Weights of a small GPT-style language model, trained from scratch on English Wikipedia.
Architecture: rotary positions, no biases in attention or MLP, untied embeddings.
MLP neurons of a small language model. Each row is named by its layer, matrix (down: output weights) and neuron, and shows model dimensions 0-191. Each number is 128 + 24 x the weight over its row's rms, rounded and kept within 0 to 255. Numbers have three digits each. A neuron's up and down rows have the sign that makes its largest values positive.
After each neuron's rows, "fires before" lists the tokens most often just after its 100 highest values on Wikipedia text that the model never trained on.

L4.down60:102093106154103141150110134120142092072165117134118129133108130191144153121165116170126110120171125092097155093155086117173105130145183119186131138137111110124112098113088158138097115132137107148088161068131112108180112098136111131122150133125118106139132121151143138101142078130108113113101120120105110124113111109127092137125143106142107127109110148115104109145093103147119132120141117139154172102143122112112110150118101123073134100132117108113137158116109086123160171114145113106152126126107155117161092110180103107118124154121159142081103118117182110125090153132117104134
fires before: "s ", "l"

L11.down753:123096187140102103107128136084113104140123115155146169146114111117115149114142113119136142145141176133131146109090109105124181127118117156129119167129137141104145184175106127116109118131205137116139126061116134146145132127121169152136089115133123131114153158132107094102156118128112140083083145116129105160141179157100114102155074093095109130086093148109090128148088140096127128127156147104094097152139126163162115112107129123120147098157129156123166124142185107115101094122125123124117147127128122122118092102113112139137135094098086126121116128124157142130171104133116102139
fires before: "a ", "u ", "al ", "a", "an ", "t"

L4.down354:098098128140112138097112129114197143135104096121142071101168135087124107168103125138103137142129139102089138147136065127124113146123160163107120102119098156162165158135127162091151128143172124086109145082155179120143151125090096127138130120118127138097152094107164098109165114137160175094162162130108093131123153128130146150134139142091160144134097143128146134145126077140131118121100135101136148148110135127118132126078145161126129121102111119167136151122164110112150129101142129147099151127105106120131099135123139103081111127142179163115111155114089146148134144099162162135
fires before: "ates ", "il", "ates", "e", "s ", "ia "

L2.down797:131148132168093113083143128126146129161144154133150130088143103105178121144138115130139153105126116123136137138150118137134130131128147142145132131146104103125144117124151174158145181155104122164087163104107171131108135130131085152133116120119122100149148141148136157129183101128115151139112139167120100127144120132136129090180140145150122077097131158107097123100128126152142124129166104145176110099149092106146151071149113098120137088138140146188115162139107128153135167119154125126101084106089142099139160116165188123150145110102149127143102122083092120105120195114158116119
fires before: "s ", "o", "t "

L6.down795:145139083085140154139152185123119153139136140109139123095095138152111165130163138154132139102092123111166112089149111101115111069139173087146131144145134147138133152109123136128111126127104135125078120085153121134151183098127095093110093128140156128135166116101159123135094111146145108128123153148140115162166117115134131138139113089160120089123144069146137116115125113115124149098145131125133143107125135173120129075119137119092135109105179073152086139098159137108134102105139099146122118145129084097082118128129118140098136125100154175130141092088124168117160167132128104119
fires before: ", ", ".", ". ", ") ", ")", "), "

L5.down536:158145111133142133097132123138120138129142139101101151139162110109084127126119137139079155145104113134118136074182119130158128099172143121153134148154091161110101139106162078135130128140133136174166158119138134152147072133105139098148144107116175108121129131125135141125086126098150182106130110143138139112179143143111091132123132150156092101079130105130146156113096154121198109109086134108122126119130105104150105068103121096139120121141161108161117098085128107131091134124141150132117135095097127108110147159102141120103129125092156153190109110138142133158105145101160142124
fires before: "\n", "\n\n", "v", "th", "re"

L5.down289:111122118116064153165143128091107104118143153104143149147111125101144112150133130140132095104115143158104133127102140115138162136181109133119120129151134151115151113088123160085134128111136098120132128028107163105136117139138076098138144102132134118125150178096144119143141146127192124151105122151102137115114126172136150132110158153170098130118182107112122145123151130140169146143124171116146122130126150136145131126158148163141138160122175070089095169159117109144162163144096106122111130158175139110130146155149136157133123097106120129123138122116159109111141120098140153084
fires before: "\n", "\n\n", "p", "c", "e", "("

L10.down750:112126170117132114135127122117113184158118105109135111155118156132118131155122143119130109092112140160152139120151162127138141143075113132124115144195159169106127135103097168135116118129114126120133158141118104139136157136108115144118149158111166119104116155137158134093146125109154136093118186083128106168093106102095112091125134150142088134121124084099193082152144127090074122161176119107095147132095151146127115121139129144126108203106129134165152120099105151109110137140089146141124102149128123123141142109137137154125113109128120104063140143122187148126140151127154137100
fires before: "n ", "00", "are ", " "

L11.down67:133166132203149149113092147125166123145134171119095128106111150119155104146120148123106115145164135099109147099165127132152121149120189123123127078098128148123094076128134146133158177132115081119119117126102143156107096092165139112157144164127115121116154152121128123168116139137116097123144126149136134108157124186141171121105099119120137144134118094082149117126164113178118150069108146105152130137148161151158115130137124095136110140132126099154111092134107102092149057128123143123117125133102129146139119204129131099168127126147127131126106156136105110119153158146135113128
fires before: "| ", "ot"

L10.down389:107161124138149166129160162177143176112132091139087133120109091089151117145132125125116121107164094115139164121193125114133141103121129093080158167143114096128156149091102124121143075103116109168130110187063149143160112138148154104079168128164112133111123110140149079178170127110100113141145092132127131117136132113154127117131102136075117135135150115133104123162121139166111125083123115164128122083124143126136133071110107104150150152098144147119143111114121117139125109140130085111117126142164130097107145115132091128155120144153120156103130129133135105135134135127100142156
fires before: "\n", ".", "\n\n", "===", "; "

L11.down336:167121146153139140136131148101131185122144104112127124099155140139145143106151107182130163109117158091112132106142152091149116114142158147123121141016114107130118096117112108155137117158153132165151165069142108120121111091139125126126124108164176132160133137122129136124121116115114132132122138126083124125124105131142135134139113138099138150147128098135146106127118164121113107121127144131137092094115155148126149134117127133125140158109133131125149153144124182142110000117122092136142114123145125111158125122114127144145126142109147174076126086111137137107107121119142119107
fires before: "and ", "of ", "for ", "in ", "to "

L6.down330:159125128134106120154138102118111139133134122090143147091133095106114131151119147160082102106128127099141060144142160124103119095175149129188096142199106130160137142077165156098143131130135125125116105126140089126141053140124093138141106111106129115147141081109091112105108138147141137155156100173160167145138133128102121131139133128100131129115120138140125135160111169131159137149138110138124131114102118137111101079160148151137145149097112105151144134143108124134139187117122162104143128151145119144101139133134165152089167118164127179162132140152163140154166137145172139118
fires before: "the ", "th", "his ", "ing "

L11.down274:124088124139136132147131141164184153102147117154107093135155117108097138131142096112112122101168141103123148126122149133127126129109139141137141128101135101134083151135149140120123150134144123084115133097155149124105147134156139096104145129120148156096096185160111112141074152145112125077135194113130123111123112088119133176148133144146105104110185136135137148119160137137101120121116160133126073111087116122104136117128170155080153107143143137169146094117073122119099055098147121123135129138138118148078078182110146158115147146122125149119118104150185132138127110143134124142
fires before: "==", "and ", "of ", "el", "===", "ber "

L9.down691:113094143136163152145159131121139076123127113125143132163123125133128118141183087115123127113127145123151106120123084119117161151152123120129109134146094092127078156110121126097138161109126097112117152082125152152133124130128129117155108089093124124097145107171111142160145097112131132129121159124135122154142115087081136163109117152145106119097127094143085108118153141120109169093144085132147133110138140125187143072125128160106152122104163070130138105095157096110156099127132100162133144106097089166105127086151116093114168107116133182099139157117142091084157126101153130140
fires before: "–", ": ", ", ", ")", "\n"

L2.down311:119121122151153064138162154137155155145154109103130134149180136158098137141116145152138091082151113131156107145098121127117146128102165161087112150112125109141100111166122143101157145152146104137162104183139127113146112115141126134107160117142179139126115148116115148112128152166134147132158142146097106105147130101125152096118172106098119101095127150118082079154102152156132124107177145149122086149106139116132105178126103151105157127157120176094144127101114104111117094146103110150101161106134094105148123099089143101151159106111150149163169131163103092109145145115143119132
fires before: "th", "t", "di", " ", "k", "b"

L9.down710:114143112172112196118115130104089121146086090113109094112127140132117160114114145160144153136128167110121129097109124150114125132137110144141123121097143135132107130151100156132167115095129133135158111119162124099150059137125125146142124105147125123116159147097120107160118145124124096120113146144128126158116166140060125109111120166136101100152064166159105144121136133156153162122137131121138126104098107140115165166136115140093111142137122152137151125113158120095060102079088159153191136142133179122135075147152124117136134086091135147111102146128136149153124119105175126129
fires before: "t", "T", "2"

L4.down282:150133125124110128180118141147137125094133113104097131155123105178154118139090097175137137125098157120159111138127124152099127108162144128156103141042138106145131129130084125136131165135127162194145137095107139134141141155141129171111133119130124135112098123094163121100149108121125148117125123108188145138072111104099147135133143141146128142133130153149084122127077150152134149163136167127137115133144092129101128145093132202156121149129103097141125152120108168142133094133173089116122156138110091109124140107156108161171145161135103138160145112123094119082143112127125116155
fires before: ", ", "ic ", "ed ", "ory ", ": ", "."

L2.down274:128102129101122108134145100132126129126138099098148108115147121100096136121147120188114161147171166170138133173133145109116170111140130157106132111141141109118083094166117154149141088115136117153162138159126163125120116119176148119135109117152129147117134099140114066152089175116137092147123119129141109116191138137166107092146096136163134121119141105130127133105155099103170111115103114089114117131092149057146076126122146143126107125142114117113119138121104166099122084188138078126123148136139163150136105126097166140120130151127140077108136120155159119109143144141120170144
fires before: "\n\n", "o", "\n", "'", " ", "e "

L10.down480:140101102118162135111123131157176139128154084096123126196132123135114121143160138076154108153140111106152113115149125104122121110117153116114147110159145129129086106084150139169146112132137127143121108135115154145154157085113140152170165125077162105115128125119152149128171125132132093112133090093142126091112109098209137178140121105152112091136143135090137160155149119169123146157141125122172170138109089093139104150104095096135123098161075114109130143111098095111130123113125102099138131169143139163087144083110127138106124137141135132155137146115139132136110143154105140130
fires before: "of ", "on ", "st ", "==", "and ", "in "

L10.down578:139115142122141136100144172118120118130125132095130140098119116150149150094108150190141174151115148162110095175150086129137094139109146143155131111078120099129118158125123147111110094136100134098118130082103152101106092116081142115097143126141115124128160113127095140176118145146146136120150139143113158084153128124118125124145133085140130138084111049110136140141142111102087127141134135230122149130140186126135125164150148128155121144144075152108145121131154133138150153141109125140096161119077135144113172141125126162113133144143118148112138115104085134161145127153132132140
fires before: "t ", "en ", "-", "g", "em"

L10.down569:141156101170100090119131132136106155102099107115132119161152140162120115082121175084169137157123161172111080130152116135155114156132111128138179144119129134101123146135109151165135126106138150114107130031108127120143106126113151100124144123101080114114104147155112143136145124105128148127150175113102138058114133121127114112143096112170145132110142119173114142119163148131145155068118123173102122102151128148107168150118124153135120150134151121109130078170130144127110076141148150136119146168119117111115145172145126124119111095119157132139143118132119155114068134125122124148
fires before: "| ", "D", "B", "M", "C"

L11.down669:155109161132113154143131090177114167125114148132115115077134134188132131095114141115123132099141152092142132117155161166161116116147157130114111164020151136130124108144111127091126096113163133105114105139121136106148166113154146100119144128119168144169147140159134107152104138163084140109114142128113097083165149136197128156134143086146126104149141107125080123139153152129124105153123123143105122081147131135109106133128140108135125150094124100093153127107097146141129038136121128144151113110140117105118113158155148137139127157119154131124144146134142099124118146129137145118
fires before: "==", "of ", "=", "who ", "and ", "in "

L4.down518:122127112133133118126091148157168109104121077122151114142159159131161137120108127102128159123111098142132193080161111120104170111155055140156163150127110152145170115081134109134142153183151122162108164068141100112130109140136116106135128116127150111145109103133149119163150119088123127098100130116105102142123117119142145113136120115171150118119089130103116148116127149156139078115165132132131158097176096114104135142156107132125098102126126123167124099094083110146183107102140109123177133097127116138125143155142097125135101145130117110115140103115099141132145170094148124172
fires before: "- ", "al", "al "

L5.down781:155123092146113129137141125116148125110136087146143164118126091130094092110128140161120155117141127133124131129179154125108156141135168078140110104175165102112112115101172118111090168111116140170133152151103132122129106107091125149134141124149097103155136160150138172104100100117085173132119163144134145119116154156114131159174151130149125120085143118102106139142115079137118085126137093139116123094131092154086106105077138079129091116136127165137145158119105113131168100087150133096103085126176092107110152158110089143117105117143132137108109121111113125145100111125113104169
fires before: "p", "s ", "er", "s", "il "

L2.down337:125157119158122127107153119151134109114121102089147143108111104146161120149138119120118108143155168147110123080141101094119112168164127154094153148173163113141133148137133112144098153102100125162191101158113135155159122149163109093151118133146169127093113130106110130129108173157144116089095107124139140137118161083125149136097081145168096120101118102124135107107168118118096122173141154183136137139134175102115124139154104145135145130163114099120141131124104117128122170149128170118120156133127086076187106117135121169136127156082115151160114099150114149148146101141121129150
fires before: "\n", "\n\n"

L9.down561:145137117154077145114117128144118155098123151134125123101143126083164114123133165162098142083121115147126119110184158110126144125151126132168170154150099140128158136144135141108152101112153135067111143116153127159149113124170111150117159154125157131130131151107091090125147126095119130145131102106130164095130146136137119184134163146128114135111155089126114144142142125137135094103105140098101124191148143112098077123134112072072120136128171105082126123169087132144096168131125163138130113166125122116158099142132103150157099151107154132153109128146093138085077141140126113152
fires before: "\n", "\n\n", "of "

L2.down517:141159084103163139109181130110114123134148115123152122137150057144100107142118160154128112121118121163130128131095124117101159132127163116158129082113162146173161102117136132125090127155143147139118110145098100143136144194157130128145120142121093129108111122093103116105183120132118147113088126132152167158130125075125153144125084165125124117113143100090136094155170126121136120106133115160164102142114103096165130121135130124159132095172146152110115099150111131181128122105122162105165105136170139101110146112103087147138159119142111166088118125120119185135140162147134108151
fires before: "al ", ", ", "h", "ed ", "y "

L6.down279:139148127110105133110096120129096132128155132120132110135159104179146122152137147133143073126120128096146127133101124147146138154157121138100165132128128105135121112107125116102128143164106156141115159098112068116132172145155127100190091110072180094139148127135134096130150163095116099115123125150128172127110088111156109118109119116088139104165114136152108132119116163106105107138125148131095151127145137091118105125079135161145125124090103092121148092090106112121115137138115125160105110139100148147149117170144080145125103143180126143085131079126123137126060119113143182161
fires before: "\n\n", "s ", "\n", "e", "=="

L4.down348:097121108121136128136137124151120122129143115109132115122149119082108110120120111132136125089152136092116101101126144112138127086141150160117139134050099137111121137102126140155129102122127118125134136000097127108152121102080084115111092111117131122154122125152139141132155121122084156116125137080121085128140126094138178122146090095129132142158172066162105179106138117154124121136117112110137124150083133139104120115122118148153101184133120125158110132172139082140126095119116128150148135153150142138131166144131138157116155099126129140107113166128093135128125151133131097096
fires before: "\n\n", "\n", ". ", "."

L9.down794:131132120158123153105137149152077130143134132107100129146144148153159163108128134121122130105139135082178155173153152129139130125117109150125111153152119168142113113147142137143137148131107126161126126153105108152131092124144124118150133104116149142127160148119168134121160141126135141116157173102148131135176125145118164157133192113116102134143094131138144080156113103143133092149101149096147149145063134114149127144194112096116130159056141126164143125109121103105085203122074176085115127120147111114130139146153109133180099155124146133100111130142164135123109137131093129133
fires before: " ", "0", "ing ", "ough ", "n ", "; "

L11.down108:108152092128072164156110114090176109136125123116131106177150111147136153111130117141172170149149099157159113133128141137128123097112135156138113099137104103109125092144142150079130133085133106128165082140187119132138113099121099158146113125147135102152139143118164175142142170112143171137140160159122118140068114110121150142140144104114154098116163184133105145138173071095142119152107146117091133120144076192102153145100142143133148134135141135101125098119141145165120086151153131107133127125138161112140098152163123151115123118132136109144133155144157116134138141141135094149
fires before: "\n", "\n\n"

L5.down159:134130175087096143124132136127147139108107117111148090129145141139146166164139136125163132130136099099138109125162122097124153140121138128108143099143116144137171128143107161106108127142118154108070147115112075165153102134109095162118136152174096118216156137133094137099135122088133096097125158092133113129123132093158124125126153131161088135110129175058101119113116092137164105119108129148095128132146141124098094108150105118150129113120102114168136168130116098099171141160137112146112118108156166104116101143114108098126121106137141116184145122168116139169162122122121120104
fires before: "the ", "a ", "\"", "an "

L6.down171:119151124123175140116110112134146121143162158138087105112122095125146166154139135145131123107154138104104184099147130148108128123120083114103161128128120136116131167110120098144139140112167138150134118035147123163180120110125148168089138120110144130116120152117134135155168108094173116108158156135125123101114139144107137146094135137133172150122136072155105106162146119166131132137078128130103113131097131125120138154098102154165114125111109127140124127150175122109155074157155108130129174144159123098152122133120105146170146131175108142086170131132086106144107117084148145102
fires before: "\n\n", "\n", "- ", "\""

L2.down363:116164106154132173127130149113145116126107099127119117155164091139135137135112135132113095159127122139155107149136144084141117078142127181137125163177146114173154108090147126105129127090123127091126090080134154121106133115110106098115144119132133133087129131094139137147110118173133121127149193079075160144117159114122129160125103117140085169106115106145171161144099104083119113117125118123149138086122107167166101154146154104150128149149072152123102106136113136101114167122116105131110136140150093136127116112094133101089082093116114147123117114143129108136137145068112099131
fires before: ", ", ". ", "==", "ce", "."

L5.down68:110162106110182121122116118089135139115170125115131167111090138122106148106124195108120101134095152141147119125107135110110133121153087101081127109086136170105166164128115117135137139117094124164169117124066113155129125137108123145150142132130133109137127122122139063121138118155134098108083119129154121116122117142114129140117106118160149111083150087172089117116120149120119168161113160123150128122104111154139110087111158167107152114150131128124141167107078178140075111138106152146136109116113096085175108111117120120122116140130127158127167076128124114134151156097112098094
fires before: ". ", ", ", ".", "and ", "h", "Te"

L5.down132:155134157165082139116110127150152094161142134111125074103199124098134138143155115133130118105179118087179146124169132121070101107133122147135132105133125124076133142135175119110106136110123132098125132144108137110189117112115124166125112112135150221096134144113124165173144171087148117148112088160170159101126133126114095127148118128096164100110110134139138124143142135127151127115153125138131138127136135122125138155127125129143161108092141129119135118098085144140148157141125141113118072114143133165114115148109125134148110121167101126142122130106142148112130128142177192149
fires before: "\n", "\n\n", "y", "ad ", "ad"

L5.down444:095087143153198096167107123109139119120156112114148101122105124130145110136121166134162147117149127120114162123143153120121170133135102155156152106148165160144088152132121111114082121132107126148094144128157128107119125123147139148139169129140176123071066137121172138136087106148117121154093121142113122138108169110107134135137117141123124134171117138138104082127104135101102099164167141122135130118169171104130149149142137154076144130081097085105144178085130135136158159152148109139133151096139127129104144167147123166097137126140112101130139138107098134142161078132161102147
fires before: "s ", "t ", "\n\n", "| "

L2.down563:138110141144119098148191153130110090110118152132138147151120092129110158152092166089102092104123100106128119150151143101136156126138112176147124103121130101141145093117137109128129132093139118125124128131088130165149127135161106158138148126126131130126142063096121141154164187091164133138127097135089092105115162132146126132113119095140140105113143146124178108137090125172108128099118119113098140158139165138153129128119099136133142106142120135121164109112103111179113185154110137113117185152142158143161111104126174148105140141098093157115144145130061105167100127165142152112
fires before: "op", "d", "ch", "th", "b", "as"

L6.down838:121166127118183131117128132157168122129146125159086118149158107157173149112118080102133155126124107112142118103151136111093119168117153138068121107106149138135090159084142128113124132087074118096135113048127099152124120102146137140129104158150118165093162123148104112138114095070132126147095088137102156143136156109134123125154138094119111125152083158122137108124127095165152159149080116125152151130121144127108129113136122119147094146149156133098128118105134114134124094132111083149113129125126167136159147137128097149144145094162135117130153165131125131193126099148122095092
fires before: "\n", "| ", "\n\n", "/ "

L5.down398:109135159127144145126119152156130130130144113085156146132145121133088103099099126137113116129121127135149156110171118172115135128121113123132125121175161110137127112068133129115151117118146108143058118093144128101119158119179174115172109147146170108145107134106168126128120120141116163109126103105122077142118131115134116116103091132081128109111142167108131112142088081082145133135126097093144100120126142094151127140150139162083137152131125120141123168110139186158161156104106143098105106115101165102146167134169120130109135171141183123134129106088117093137159092140146096164
fires before: "p", "er ", "s", "s ", "ing "

L9.down411:115157137141149138095117107098149107111147146118121105156134137125110117135121103116147134148116111107168127127152135113155143125094157158082123142149117115115131095136118104148059113099125150156123163122137119114104137119145150119128099108137162109145102092117113169137123100102118130111163122125164087130114127143108107143134122141103156153168183112091153119101119158121103109149124119114146161131093167143111130133098095184128135152191123159103138135105087140132111096151156109111148149140117126151085167097122163155100113160163149116134071098127061174080094115139157162128
fires before: "in ", "by ", "to ", "on ", "into ", "at "

L10.down741:163128193110112084108141147097102123089144146126165128141151134145110140110135140110149128133181126153132118157141118107117183129139125156147144123111148102122172112137122144156135126119164158161125148104117120159137108157114086104094120162104116116146142080150125149145130150124077108080105138113131140104147147134092117167144104108102116139107139129117119167154088112126146156107135121122124122133154093137150188175067158120090139119144156151093174123139120117151130124108092119196120142141096147147118162102127144121102105153100105143089105105111124162142151114151094094118
fires before: "t ", "g", "e ", "ed ", "es ", "e"

L4.down620:160125123085100152103122126109144150092149175104092123112099112091156141124105134097133131135178127175134102099143130129100102089142103125114125130079109138164123091142114146124156107147137117135161128029133124105130130133107147137158099113174181134096133123112156131118113137146102150151130131124117122086114136139101123139137137115127109137160081102135130099121149128142105110092118113136139116137139130136090087124147132122112141139136068126110126153082115100072096067125146108111108161063126126115105156145099104111151118139104119140128099090166084128124132137105118151116
fires before: "s ", " ", "\n\n", "=", "e"

L9.down592:129130131154132135163144113106108159100135136129160148149162119151091123144130149133128101147104120127133118147142144112098178111120136136077110108215109135134126138095123117096116135156137101128110116052121125105118156110101118150091177099177110128114125148130134141114122138112105143111152137114124164155095129122140139143151104136146130148119119115128112157152142114136173117145110142112128172110109120168136083091139134108071143113121145162146172088144126123130151045127181166135145160117124078110106110115105121120133130104130099124094167081121168135108125161123156144113
fires before: ", ", ". ", "h ", "."

L10.down697:130163166086137191155125143127152179162075095084096145100147160101097148073124125113092152077129132171146149123118139147125155156126120134159134130139157111140114133137128166116108157139140121114131122077098096132107128093164111119133150146127165111160157144127083132156149147123167129123117125134155107166112126129106099147148111154152095135119152125165107120154147147148151141139115109105116128112122134163081144186092125110091117120131150137096109157131134140134159109118106117131164128125095161095120167110157120131134119084097116096139125112124127175086129137129098082143
fires before: "2", "3 ", "3", "4 ", "4", "5"

L4.down578:128113134089116146143123144118123126108139124161172123128129145120107149104119163101119108091160132159136120094124091138116120113138065135160122137141083128119147106102157130133122145101091118058110111079073128095173116133136155140179141149096140174166114145132140131127087155117095105157119096116125130105130135151087116139120136133129146113159172115148140134177088120114139115120141139176154152104135144121135115153144136135129160123126099153104149167121076134105077153134126118108077140191139134116173112130152089101134129162118145112120139115115112123118086180116099118133
fires before: "p ", "se", "t ", "s ", " ", "l"

L2.down244:104099127093116126119098120114096133118148103125129132106100128134132130157119128135118100131163159118132158073178132129110154097108121138121174166206087100145130145105146159146134104104118114127094138022156147173152118133142123146109165144123116128145128157162150164103119116120113144097072126134120134123140113156117107099142092124140106106161108097141118109125092129137139095084152160113131152148132095124100122153133125149113143136133139135183143141064135122150143146129143098128102156109129141128166103123126100107134161170124151140141148125143118077134136159176124130103
fires before: " ", "s ", "; ", "s", "\""

L2.down406:152132084135140127110115124155166123113156138131131128083121120101146120175132082080179147096168154151114130087148138148105173159109098147129133138135143161134112114113116139136116114122122109145141126183107136137134115149122162154142160107110157129120099112158153095121135146123134159114133117151140109099136144149137142116167116131148131122091155124142120130115167159108107115149133134113098098145182126109098108082129137106065109142107096118072142109109091154097126150094120134130163126111130135125132126122131116182063155166156121124135126136078108134141184112115175186150
fires before: "st ", "end", "er", "es ", "es", "e "

L6.down105:098159107125145111109109164109115127114137176110082108127179113067123121111150188127116143108112147107102097126177110092137112097149162116116127138120130136124133178112127087155082123116150128153134159072137107144150123138097111120105099122144153151098108107130144128116128107114129132161162123153157135158109109116155144138137125103118132137149142104151099097097124141097109132081159149118128106125083094104107122120107119167161139128128178144157117109139165083154100115124151114166059124109114088106140127115153124123151084174123126123130155102135119114160114153139154123078
fires before: "\n\n", "\n", "of ", "\"", "\" "

L5.down107:153120116122135099120154139149142128126120148130154140095133153133140131120121129127116125078152131104177124149110108132130093075113137132133149093110137115098139150149164133106114157095168089087154148145107114133131093156149110117152164129092155132161118150102157099169088128103121149116082096136117114129158113147100115197130131142140144103107132121135118129172115174109112169133186138140125124084128118142125112116103152103142155084116151076119120132151135084126107154149135116164190106131133134146115130159171081149121156169152133141102153160096113157131126167159165141150
fires before: "the ", "e ", "th", "to "

L5.down281:179113131106111122104103105113154090152146129126135105104126121159143140108100095125150082089110155157133154168100089106138114145137118134116113131142121141135126129096127103124140166106153159115149110083116134157127114176153147141170171120142150160170123111156152097118132082112128141122145134138135121110120131125100187102147117140153101104159102166162109133125101134103143136143135120121171134145180091117085103141138109109176110105124104136141132167123103132124116121116136092193156042169151140164127102162132133132115151165138130165132122126120129135160138122152154106169
fires before: "es ", "e", "ed ", "ing ", "u", "es"

L9.down678:135131124165109148153131137078085140146145170163100068113139067104078092115171113142150125147143137092156148110154091128171138118101141131095138152091166098112122141145098124131111106127138129131125129086130139113127106128135124136093135112097086135161121136110111130101069113163149120125122109074140104106138074122098128110167113154133129120099167121093123114148114107136088132165130121150136095148125113159126124142138097178143128102154143119137062129083117128144139078113153113120133143101122137135162164114108104096107118143123130142114098127103127155162130142136101168146
fires before: "in ", "from ", "to ", "on ", "at ", "and "

L4.down262:090170115149138125112167150119150131110143106165140120174118167120104096136079157081137111148148125108151170134109139103109172143105153117151142093168110095116167132124130117114118163102125162124110129158090111104123146124153096148150142136142143136114126122131158127118142109109147114169141136110109102114121142103089132070120178134140111159130154126138106136136111147109121153156111143162130121110100121202143142151162133151108111078139105123127134133147130170112110211141114129086139091155107131107124131119165146122197114136105106157147153099109115155150128145116141087115
fires before: " ", "ed ", "ge ", "ern ", "ment ", "o"

L5.down955:109140126100126159129122107118142112088107138149159140110084129176127108097106109135101176100100124159148122126125170105077179101131098113133134161102154103149131130111134121148080145095166179134098134073123110125106092140173140123148105132156106090184106109124107121156083102095119134101110142098116120143152122132104167137156123151134119131109107068149119145134121143125123118124134121117144140130073120137181166115146140140098135133106134110143133131184128126162117115100128159147171117142129118121111116172160122108106164114146113084107150118188156132121146105123110146142
fires before: "- ", "| ", "al", "al ", "|---|---|---|---"

L4.down954:145150093115112144137092142130136120139093197136112143152108103127118103119113119154130117112115135125102122139127147125128170144105101140138148140135114170071107170151095107120119132105119115117133096078117128119140128103102113079109129126117186153114143134140177138141105149140125127134108146130136156138157159136153137152088079144144126135117139119145140159133142107101085113132157139127133168155100115074137119166157101132171169131121117129120138119109115095151147178111133173107111112162151128144142125123125135112105136163115133148038082103153113050147148106150131160117
fires before: "ber ", "\n\n", "m", "er", "p"

L4.down952:099129153113113170111141151142176102120138168059110099110127153138149132111105109126170147162099160171110139089135132078149098108136150106115122102135106120136163094184153094132141141121130147099157136117121133127153150129143102099150113128146127131128126095146107124118054178093130129101116157124121151108131143131119165146145100128148171102132117133155117059126126139097138162168047148092115130128155134121137135118125134072140104149130128129150126131111134146106117098117128100111128161134131133110132146121161115133131085150125142126101161131107101087140146133149150142184
fires before: "\n\n", "\n"

L5.down50:125080170124166105140110144138185159077119136078123126142128127163102090147098178123145159163117111122151120163110099123123120148178134148164144152111126139111113139148134123112093117161102103108143107114150114099110136098130173124146101126150140128186113108087125170112127129118130122100102118143102079112161133131148136161103144116124151110152163108069147106137136137122147115121093122105130096114134139078169131122128137146102175093150130094094140119088124096121167135146131106124141131136095152097154117118122111148092074106114177162114135133150114104100141155155143125111
fires before: "s ", "t ", "b", "a ", "n ", "j"

L9.down703:110149122128117142135134119127151140144162107104135127126145117146130152138107144115101098105125105116155127115133136117150140158145140151140112124090143134120144124138159085116161194088146130098079138089156158174110123133143158109121124161110121147104113111114107173137143106172170152146149115125068115110113109101138181119142132158094131136122169162102137108096158116165117151123167106157165094146110150148148134117142117137120173125085091100165102114171129129120105047077119101113130156114123142145138133114140117125131064082131137152065136116114143117133128124141118129104
fires before: "\n", "\n\n"

L6.down952:128161113129071120077156108140099052103123115110116170098127132131117114122151190103143136138137158126170071121124155159134143122117123139138107094157153122118092108109103106144153086130103148087135150161144104150099096154154121163161132133133144112098174102141150154146167123115105189127140117124208158111117138156105113141133114132159093125109149129142157110129131117101163162112124111105147107109126139131130126138129122156151161134122116107127131139129132150102091115074111108122123139121152136110114132156124091110124174096172138122140141124138109189141159153134141125121
fires before: "ice ", "ic", "ed ", "ing ", ". ", ", "